MLP neurons of a small language model. Each row is named by its layer, matrix (up: input weights) and neuron, and shows model dimensions 0-169. Each number is 128 + 24 x the weight over its row's rms, rounded and kept within 0 to 255. Numbers have three digits each.
A block is one neuron, or neurons of one layer that tend to fire together. After each block is what it responds to, as a language model described it from the Wikipedia text at the highest values.

L2.up827:144097101168130107112065123122084137160111165134176104121153152153098129095080147143130177151112115143134091150121126105114163134147090143098110115145095137128104160088116133095093119137109116115139105125128096140161147114104145147153130121150155109123102117143172111094144154091156121135114110119119138141161145107118123123120106134063130147158130118130155093105155114123096121170158122117153129126097144113141098146129125133098133119163194096130159118130146143132075090090157159136124159172095147110123153129
L2.up2040:132125105150162102126093090154138147153141092156163157163146149144143135126160148145114133104119072125164124156115085114136103108154111103152123081123077124156157096098103188138109146159110130129135161085116094177149163120131144119087133137195110155113110116158106165132144139113082174114107162158135130157101073124168125154101124119143156137095134142165146152122128140152138172115118130156124120128134128150103127133091146106175139163145120076106125108139122126111097143128175134126108104118145146151108092163
L2.up2233:170134161099197116148083113130171124107136152111161115126101178145124072146163155127134141149146090139139106102111111129135130102137104092127147129153117181163173098104120121119129161118149074160136090118100082112110140146128078157088174136138116156105129090150137112164182166116101177107142106114126113118155126123196122144110161096116115137119150128118128191147173115114120152124148132139127129115088129179108129104121129135132134153098106163094133109095154136116104150149163141152124124132132190132118115134
L2.up2326:124136105123106135110106119087130148119114136145120132139139100104103133108097152157152132081141150130153111132108145162168153152128155139124146115135162115142085113133150127110139134126090098128127083114124127148121104111124137137082111127176097125169139149073083116155140110163149109168167086151088139138191129160153120107090118122103133148149122094126160125099132133082133142141170116143117145086122129116166100164151166131114135098162143121070103089134128103135129101190098155128104120116087147122136137122
Responds to: Line break before list items. Newlines ending a heading, infobox field or table row when a new list item or row follows, as after "International career" before "- 1994", or "Born: 4 May 1908".

L2.up311:121150115118137088174163155133156121140127131131114134165111116131118147139173153114127111114102136126163104146137089098153140136166090157160140187113166117115125149133117133129134176133144133159148162104103182105158153166090102132097135124093106124134148104123122117147131172149121111123040136114138109125121129150146132149128142113122141146114154112134106114132122118159170162167133135119151134166132127086140150128158117094097126135167106092166153129128123132095151158099111121128149093101123147142145102131
L2.up1684:156115064122125098172171122134175102142167144100142120144145117110115119102125124162115141125093128154094085168139116145140126143131124138151174100117133164152113129123141146098137168119132161131102144161079126119161138113124110127120151147084108103061082112113089116154138141184072098133139113141107136092123152152137108112139095129112111164112168112131168126164174158155121157136163139120158147154153115144127208127121142122116147123127130083157111105113117118119138115129105101112145109151166160138129127159
L2.up1811:165141125046144158142182131147138132168138155094082133168099153129125133113148113122094141110050129125143145162144118141162172133097128193130071142141120136136149167130122108122124132154125142172139136128119165104156127109101104114108156102137137115159143109120177090099163165154138126130143137167135189112132161135126124128149118135090125136082137109127139158126174179097140125118176158107123129139183132107134189174105188131092148210109156104131128146122136095103121128152064152126133102161177121075096104113
L2.up2507:148118099139133090109113122134145131146181196129118104108149138095131127123092137118081104134125067123155109189124135146104149111121123171138086140119137152124117130197104164117107171143102112150140111111139132114144115129088127135136165125113081140096071135125112148103083127161151087136160134124171133130124169115142119146152164123128166141127130114160101145167114156173170087131115106074133130165165149137140129144120112122134154119099129126117112128102106091105151151107132098116113085134143138080129155129
Responds to: Country names and demonyms. Final token or suffix completing a country, nationality or place name, such as Roman-ian, Pakist-ani, United States, British, Israel.

L2.up67:095144142179156127126112117108089131104179134051095124148153174058118103127144130138136153123117112150113167160127133110095144126119127106126112120139174157156101118127131123126117141127117114128089065123166104133142079131115159149138152146179105091126169117146154106140149130109118092128150122102122138129134142122136149144161089107140126118132135126128140123167109113125138082131124143160138147140141126083153088131107132150116123151119118106107128134124133149144176122115097194142137134116087140147089177129
L2.up1202:112099126142143116125126135144129099121124143155140120116113123159114147135135106139148114125109130077142106126113106116111155123092117176118128119145137135158122115123074131147113127139153084132049108133080105148114072142134117127103140107171079096118089122112169109137066138111127145155145101106098086130139165134104145102131129137110106110170119141099084092131131115138117136133124114173130124125127121086182116096144139141147133115144102113142181140143116107098143168090143142122140127115072086152135082159
L2.up1596:128110123091149145116121160094144112098140128112112144156132163141113146137122117155135131118130138163139138116134114090091116125122164149161123118128120141118096117116145093163136122110157132112114158164099157153077116151114141110105139122112139138099125114148125135108127112106140120107145113107120129069117185114112134132116102115137124127087135131151100136133135122158099123120101148119139106122133153118150116060067130113168097102139129138130125160115177101123147114158146103120129107140093101118140114147
L2.up2424:108092151122177120129153111111130102122182090126105102125121079133106175114109139156123147142182147048163146125105102129072083128146166155123125177148147144117126121131120169111115134133080085120159142134076148136137106142119134168098157109104124134150190174157133144121098153161142114150148107115101147124126141123123120098154135132110138157093102112132110143091140126138112114154122125131150134155089130094122106176097100128144134107126139125159161123145138087122100150125121134114105149121101135124115130159
Responds to: Clause-initial subject determiners. Determiners and possessives opening a new clause's subject noun phrase after a conjunction or complementizer, such as if the, that his, most of.

L2.up428:125123149142093136172136071119102158125137142122146158126142110101103128107145106147142157117156110135105128159127140084150142121147144139094131108131116158118147116097131133167135123140143141123142103136103148124164127155152157109143097120133139125109142144064115100113153129117115146120117162140095119069143093143117130129114127129141144110131127134138125104145124125146126068100134137151125139192095140108112135156115127155182107176122115111132152153124160125081084106106156105144128126111160155116117101064
L2.up489:140132125134120082149100109139109143110127158124137091138100125144127110096121126155116137082134105143125108112118084111123139102126138152146121139122149109164121105129171110166150116113090117172103091153107096101120106148098120202092140151112110121122134129082167146161094161107103167113161117131132123124152123142112178146126121120123135120105148120149130130111123148100134131124160169127156145156117127124132104105143164103175124091103110152106153172136150131140132155130202127145154107119125139129098100092
L2.up1283:162142122147141131143142103085142150128099163106110093144138125097125114128171123183095097127101159111132142097126113129158153088167132096146162111157121171118126109068103136153107105112076114155138110095099126143180127174150131135104125140077100093136121163093120134120124084110090185130133140169128138109125113084129121100126153114089162105144146127115082121151152079118137098140144137135109107121094081123115107149138197113126118142134118164155152148126114132116086115160173099085120151162084153161113162112
L2.up2536:142135124138090141118114089133109154141115171127146127101131090070096133102135117141151135139117135147150089160129132110162100172134140101112168107130127143135146094128169139160096118124134144143113161135121132113125098186129073135181108143075152086115093151118147134113117156132133139160118133106102139118163139137112101117127155152160155152093101140132106114143108137109098133138167131139129111160068091115162143112146113141144095116092153127121139153111115128154112057097136111145166121099116184169160128099
Responds to: Table cell digits and separators. Zero digits and empty-cell pipe separators in statistics tables, e.g. a 0 in sports stat rows, the blank pipe after Turnout, leading 0 in 0.40.

L5.up170:130143066140099147116146086161129127096119065129118121168145168126130126114134112116105126183100110098143198138111113180142109132148136091113150092112092135128109103122139101147153120093153104149083140184082148113161154120143136134151099069132126138130091093135132162167128176132148122137128145130126150107164134128118138168093124109126141126128119115135124137123141157089135117131133172103167097131109142119129114156121117104093127098130119121093062109122137102139122070179065136110116121124097084140111118117
L5.up249:115112112150134089121116108125106132127146114121105132169111151125108154125115141132131146152127170115117092146094147176098126092107106099110113130093159161116164112097154161125104092094108121135154142063135129126124153108140086137154100120132108128100103172117125117134162122109116118100130158140099116149147125140104107093181136160115108127083067189143160092116148158115132126129130106115153111168097166146124131154150171076148149114135144099169106127135129115126083112139173112164115124204145100128110176101
L5.up366:087111119121118105125123114133123116117115138127121115192134133135087153093140122071134133116131147117113107102121152119101091071104127142095148115099124170147142131160093131143111122149104120153121101132138126176126131117108086127154128135101118127131145151115100088094115144135112080081086115142076138180139104141136096124132175112143109140106133095137109147116101146103133114112176146086120078140154166133106141132104125126120154141157099166093149112156081147114128110129119124106155156128087126127149139134
L5.up1008:140147162060118094140088088134156115117122165111145141124103142149145143096119128104103165102100138119159113115121142140126107120085114139114098130114131126118137129122098150099170132102119121107151119115131123166095150136139124121101128120117100150137103126073124121099132126121161075117123121135122130139100104126114104143143122100106169164152137143116150138120161093093163111181089107109149129123106094143117103137138120105129147160124146095098102138098111133150092102140114143171102141103161124181167168120
L5.up1228:146124111137133142139119108126089172111106122137126155131161137119107125099093143169157129113140127148128159151154125118140110152191112094114101139102109126100135162147162177155109104157160116109095101103152097127117168106102167160114146111115141122119154105097079142101111152157155140133075115131177161120147125146130141108096137110169134100110125144101115116147138146123112124080112069127112155163110178112136113102132158126110084156148113133128097106128118135143161154103133080125154123104153130116139106088
L5.up1505:119093126131128133127163124115109151117114127115098184113155099108114137071120130133138133180133142094117128124177142164127119114127161098133115154087129125129112152168113134095158115126137100099166124156156097118108179109135112134130110094121106112149128117129117170125133183149121148087149116156122127145142126139132145152138143092149155147130104112126156143098094139093112127160094164115170114153101101085133158100127144116099108126174143122099135100130143105151088122103113141143107135143111137114168136100
L5.up1635:108142152129169142153153142133138119128097097161157153164122133114126069122116139115124131137107156124125136122124177132071128107132154124095095150138109130123171080141084129140164120093152123119127164131104149102089121135180161117110084125063106116160133100129125130099126059116161096133141151147140097132136083108134125126135123198099129136152129107140106111100088143171163128144108098130130091160104169156120143174154137102154101096160139149141191171122116112160068101111083133143091134145090138128166132147
L5.up1681:154110089139115135124127152139124117164129135111114151108166100119113162129132128157122142140145116092120117128125149134117126193135084130142167064072130100108105120170148117154109110140124142117146135133173090133122175133134138192142164104130151112139135120134115133167108094141125120135082086103119201121126113141132090135144134140101188149152149118122132153132144125170135106146100119133135123163124091131097100140098132140143090118139150107112109150105130126125178087138151091093148120123165134092115109072
Responds to: Table cell boundaries. Fires on the pipe or pipe-plus-newline that closes a cell or row in Wikipedia tables, usually after a number (scores, votes, times); also on line breaks ending list items.

L3.up330:135069101150132129099109158146136102127113123104075145153165105156131196154117140125095092127130131141091151157146146124132102105086102172121109107117094088155140131141144138077119171147099104120139102109110149153142105165145147147137155080157136125137150114106166168165107170149147086110144108162154149148162111123129150178100153141155151197118151141127162139113148135185135119123093119137095131150117109116195114091118090102135113107124131083118070114087133116138121113131118104142117155149131102146092122131
L3.up928:142081150150133127130131106164099124123156127118121137145132107103118184144145110154149160089097118188110113149136123149142164150136137135137084102147127078114124152094138141113086131153124126154097121092135151120152091142121109118138114099172147110162152096137116151119145156120086132128144126104153131136099142140120142094151116162094110136138144133108165144083134117118096159088114126117144134153097046136164113132112107122101130130141118087112123121126069112112107133127140138152083120122115162125174117119
Responds to: Table cell separators. Column delimiters (pipes, semicolons, dashes, thousands commas) right after a number in a data table row, as in sports or election stats like 2; 0| 1|.

L5.up522:126109164132119116083142146135131114128174143125162137124083141131113137164140116124121134111148114147122128147140116113152108109124136116103135158118118128113121108167110122157152197075106124124135155092113132117151141097106108095130148117136110127165156146137101154116113128135119144121157104145108142150167120087158128115142125121146128140141170106142105165110107133165132097120140125166075117121111166153111116125096102168058149135141141128129150149125104142114101137141118126114120123143079156114099168125
L5.up1223:106123152084101078128119150146161097114131115147119117168084126105135127113124134116163102132089058150137093148089122130213098124106129153138126161150086119154106108150137189105107145087140088127134141128092141143107132166150127151136098132120171134144130122131150140150125105125108097114105147122153105176077169138137144120141119119129120169149105145101130094110152116136157108112146135168129116081146103161115137152128087114111139123091111114116123127104114087110119122100129145103141122131140157121154146116
L5.up1290:142146128140160108115133124124126135171142083157117122110152102127140090125148124057105168175131098162111128123127133124103122124124144167152158127130126128136100102124139128158106104133155133115152106113117159119135095118128154156113123155116090171170145145133163121129124145115157154112155119151129146144104099118151116145111166103138146146102149147128139137169116118165103106096131093190148168137115157165122103104105150127159148133133114097103120127079153141092101144145130139113102180106146147092108146101
L5.up1437:146103148143123117148122127094145114133102124178123177148148141076149122154113133128107135128129148100117154123139140084110111111101172093090149121099145084104130139141181106147137149146169125121110148096123118141127188151121114162116142116159099086169125114135183157120162136138123082135127102147123130091141153128159083129108086139101139153123144134134129174115113126117183122128140075124133121092168123110106083112144140150151129127124127111129129087115139098120095143134134156180123146121113137110133096139
L5.up1685:159129110135138142119160143117117085121109133146111144148108131141109158172105107140129150104147120138105132138138128087147136117126161140094109142129140133129120159150145132143101098092139098092134122135131143142153140144093111115152191139135135154124114163122120130126174071112119133120132079107125129143140107094168116121090068141126135126146104120118177113121140167136087114150152135147086134119128162103129070112096147119102108102102093122150120161116111108138143132117133089122129150136118112099146128124
L5.up1976:134113158092124117146126091173104149145113154106129138151103156124080122126141139134103131162092126139144119142132109098163129166152166156101138091113143179122138109178111155134155139138110149098113103113115123156153138104105170096141153118111106090077102147170153143108103123132095129087120120129184135115129151132088098094116092167148147150175119100145139158127153156139157105111088124134104130102150119117115087127095160117097132112116122113141141109120118113112119127133112089138110110107137132158122148115
L5.up2445:119095149129154112135137164087092147129128135120130098140124153114118130120119126138122112128096106090112099133148126109125082106154136135139144120118119184128174175099127110133176121131148125093109187118131130152111122085143151106106137158158154096175128109120169123117156105094115140147139130149143146091159091136139160135125116096138124123086140159124145062122131086115128135147093098098131138131148170147110111151119141091094067121096104082156128089135114161121084147152125126114108196125184080110146157144
L5.up2526:118169140133108140136139124075100103136092095159095089121121141155157137134145157153100132145126101120133110140087084110101117079186128096112147101080146116097105126093118117147156142133120121112156126093163139112130108133107104148117146140107124116112115146112160112175131123121121137151148156133142120131103112162099136145118108132129114141161149158145094130154138140146160124139129110121135133114144151115167119090134129137105093124117119108128157125119119119111159163112142127107112149157154161137152151128
Responds to: Word-initial capital G. Letter G (sometimes S or g) opening a word, often a name after a heading or parenthesis, as in Garcia, Gradina, Greek, Germerode.

L5.up617:146066135101140159141148116119140123098142105120124123070116145134128118102115094114173098130139115080120139133145119120124157160156108141147155135134155132134157171167130100125158119104125130140139100122160123105149143084130118133150123129115092095090143127122135123087101100109113100127128215133120144163145094152129138149178120146108129109150185140152119124121124161133096114123129120117149098107100137152155151159149145137156127100118106144096129162080129151139174157109075131122127137141123103142123123096
L5.up881:132140133131174135100136163160087155130111180136150098100110136159103144104168144082143120126108123146106118129079130106111129116103096160138143152116158098125163102117141149169132132123153146151142113138137146131126136138127158096135105130141143154144136127114107076158140173115158114134139100141173060107121159165138180140145151154110131106121089132159107104112161156157113139107110113129111095118160160113126105118145127138092144114157112094124130127111083164129107131133143129131106111166152158151118108140
L5.up1081:130144140134124133146097129111138162134134134125145127165125133102126162154079121121176108070101149159097139140117136149114133132092121139113122099123189133085146109114069130170116123130103120172145119155084109120101052090067126125098160127162145108087109150102131124123159114137170104100109131088140111112126161094162143085167146142090097095131103106096156141108143123143156126119139106121123122161117135132111123094135189131144173136115093107177167130123116163179103103129104083142096152136155160110150147112
L5.up1098:152112102109169136115138102092076136123134087115123156139144138138148161158114141129173146132084109122121109100095133092127151164106149172135124136142111134116112082093141089106128082114129114133119082108118083165127142124099114092145170122123101178116161159091068146109126154140149141135167148130127109105125116137146187109176146146139147110126141131117109146091142083135155116123126114079133129103129152155095129160121132094100166130123131152155150108136102133154164148121116117071121179152199117146099119127
L5.up1574:107160192134142126140088135091131095124099183078152170122108139105123136113115132157113101173118138129124144193096118153099128116089179120140146104152135097151099141125142083143153124181129100114139111098104136140137120071098141136092127126121134125110124124118118137129100156107130145035127082136131101097117128117137146095188107136111160123154164114153116112137107152140108071136126089109128143067163155109128130113134110142136172079109098118131138102127131124163121107156118129125134152123119081126111141167
L5.up1902:140124109093130157180111136143122174108154114104151121145135125137156149104150123158164087108128131151118145176129142150161112140105133113088189128109127141114132162134103108135137096126163106117090136119127161161190144156122108101126126142104164141078153094109094152140095119128156133093159159170165118146117138107117159103158135117100125122133137159106128101162124150135148111116139118083146145125110125137148116096133139117152172066151092147117056134119150136164112173119134111119125120136096093132124158149
L5.up2341:114128133125167133126136079123103086151123159070102121113171161099160117105097112144144127114119091131126112119120116169142171165162138189083147125146132182129132109117136155132156101105103136130110171098107121133156131091084122149170145124174128123108173144101118134173129110130148152141155145144130127133161142118132124136172151106091126149124114158108131149125166145111118111150126117087114123112129122145116158149088126137115120123144094103120139104146122107132157134096167120172128149114113125113135116111
L5.up2394:116132090142150165116139112124118104157127121119109137105149096133137184112119121170149114087120143154130134190112148139161108173130195173116156145140110111126145130143150111091129160084131120164124118099107175127117105102144116119130162163105138132143161159143108134101110149145143118099143119093119141099120145128154141167136134110088169159109135134126107111128177128166116134128131108087143126103141124177098125134103129108110213139116104149180163118138143104136120135137130134146121176163139164156104077131
Responds to: Pre-noun modifier tokens. Tokens just before a head noun, mostly an adjective's final piece (refresh-ing take, coar-se serrations, p-ure love) and also "The" opening titles.

L3.up972:123110118142095099148140062091114121095167190193113113134152134124121140108147137176157133061130142110118107126138106101142132113126151121166102148113106110101144098099120097071087127134134095120166160119104139128109128135090122111127141134110149101147145120118112146123088108133097102117149105122100170120116116125128097063104163121112111111113146136176132117131160149166126158134119111128190146085154138155171137142162157109113117139115128164130124125156117097145134095153176165123119123110149116126130105124
L3.up1585:135093123120143127121106132094119142147112157192136123145141129124127145122108110157093137069160112113116104169093114112123118149103156088119117112095135139122110129080111126139126092128147085175164149111121139156097137136125124100127102130153119119123112168152136129105139120171068105133147119128108142126124135116136104175086134128115093125175158138190112125121124155137103143111107096104107099087157103163151110150174143120133167098163132162112134115157138106178140118153119150061126130150122142128107133086
Responds to: Wikipedia table cells. Tokens inside pipe-delimited Wikipedia tables: row-ending pipes, digits, colons and dashes in cell values, as in track times 2:49, scores 12–2–2, years 1969.

L3.up142:149090160117123136077172104189116091124117139110154148103137137121182124095153157141106094134101102102124127107118137159103087135158148119168104127184115148159135144054094098171128118110156119146137150133147144128133131129101127109096132134178102106137158114109153104097089117142136117165131147127138158114117140157147149103085112108124172135126146156147095100163138157136122152139143166145084122175113122101157174149111137110124136182140111135103130114127114136150142113115173140143129104178135129133108146114
L3.up981:109110128106085133083159122103138112091131107166105099113064154129089144169113089121118111137131121134125132099143113128106096116146100172130106085091152139141135105138131166158098083106126126112126148112145146106104130133103089146128134145138100150187094135083144111111124136127122144104142091144152117092148122123162144152085129119127170127129156153134117128149107121137162156093102099117154079093139171137178105183106120101149132063123126118107106168144127114120121088181129133120114099150131122116143126110
Responds to: Date numbers after months. First digit of a day or year number right after a month name (July 1861, May 18), plus word-internal pieces like Wil-f-rid, view-f-inder, David G-orski.

L2.up778:128109099153110176140129159124214196156138157151125141135121153124161095108130097117110139117076136150101163182145100114113163106116113095104124131148147142118130158119144087097113105117131097137109177172091128135137094088119108119124158146131111116070124098058147094110122104117104150105135103142131130138141164105105092119132125101128118150137117149153136120114169138131121132117127112092117142167173104169093128125122086110133120080134139129136096125111152163174164151118161146082131135126131113127098138102
L2.up1031:155088147101137094130089108134160132147094139096121136112134173137116112140117106135118134111060125172122103155153132140113140122128163170101174105098152165153154143120123131144138138111131117103097139116109141087132134107088118116130146138162118169163143110130158094125122122097153133120129116115132089109139086141135122160112153158089117137153147161141108122109106154113113127089085133121134130157126179142112139115118143135152113131126143122098087129141133119120112134112112128072142118105150182145111108115
L2.up1708:122142138103125134198127156117164138111143118131174120104133166148122145104120114153122120124175092140159138164153117168114136150117131163155133163112132170141130067112092150095135102154125141141122163121099122134183136131093113137126147121059096104114176114153130093120157103130171153150128098161140124117102113114103127129154137142111155141158132167141093091115101151101134170080130079128128099131123116125081121131140125120109105076119144123152077114137118147139140088126141103092171133140098133087135109144
L2.up2556:133093143121114141144126118122122124155118129143172162143123132152117095072124117128111112084130138096123131097116147124168154153082102133152126100105111158089129146107143154124122146118140134150135114169137138132118173164130123146137121146153135118120092143182132135134160118120168132133114124156196122138175069070175134106139154112137080145165106126115096119125135128129131147105146131134138114122133092143089130113130103170171090155144133131104149087101159121189125128085129135089110137142138151112119112139
Responds to: Initial G and superlative "of". Fires on word-initial G/g/Gu pieces in names and words (Gitone, Gondolin, Guam, gathered), and on "of"/"in" after ranked superlatives like "Best Albums of 2020".

L3.up174:130109116121119129101159157148112121125127169144155143117137144117126081147144130118120122104157124113093131118120117126141171155120110170164185109112130108147131124081163110101120113160109122132132092137148137129134087134107140131119121141118124155074128147054109146135096127174101182086068106144144116091123140173104103123148108140133140115128147161158127154146110148139122101119076134129121091104123132125078140109134108117117153118188147056102157142157126152097120086152117174137131141128074106138148079126
L3.up2552:147133118142136135110145100135144141122134133109120149107127127117099121113177119112157084145124134166078156103170130117119122141102159180135134111125135124128123161130102173115134115149116136177111120082145132110159099131112151129157141123146146121145145153089111146133096141132102159102146135166130146126101131158158143119143114110122134116139090100131150157110124121123124092139134139112100046137117099188140128145127120119148120189167083099105123138127103136137127139082144127095105144128130113155115151094
Responds to: Evaluative degree words. Quantity, degree and evaluative words that set up a judgment in prose, such as little, much, poor, extremely, good, pretty; copulas like is and was also fire, especially after there.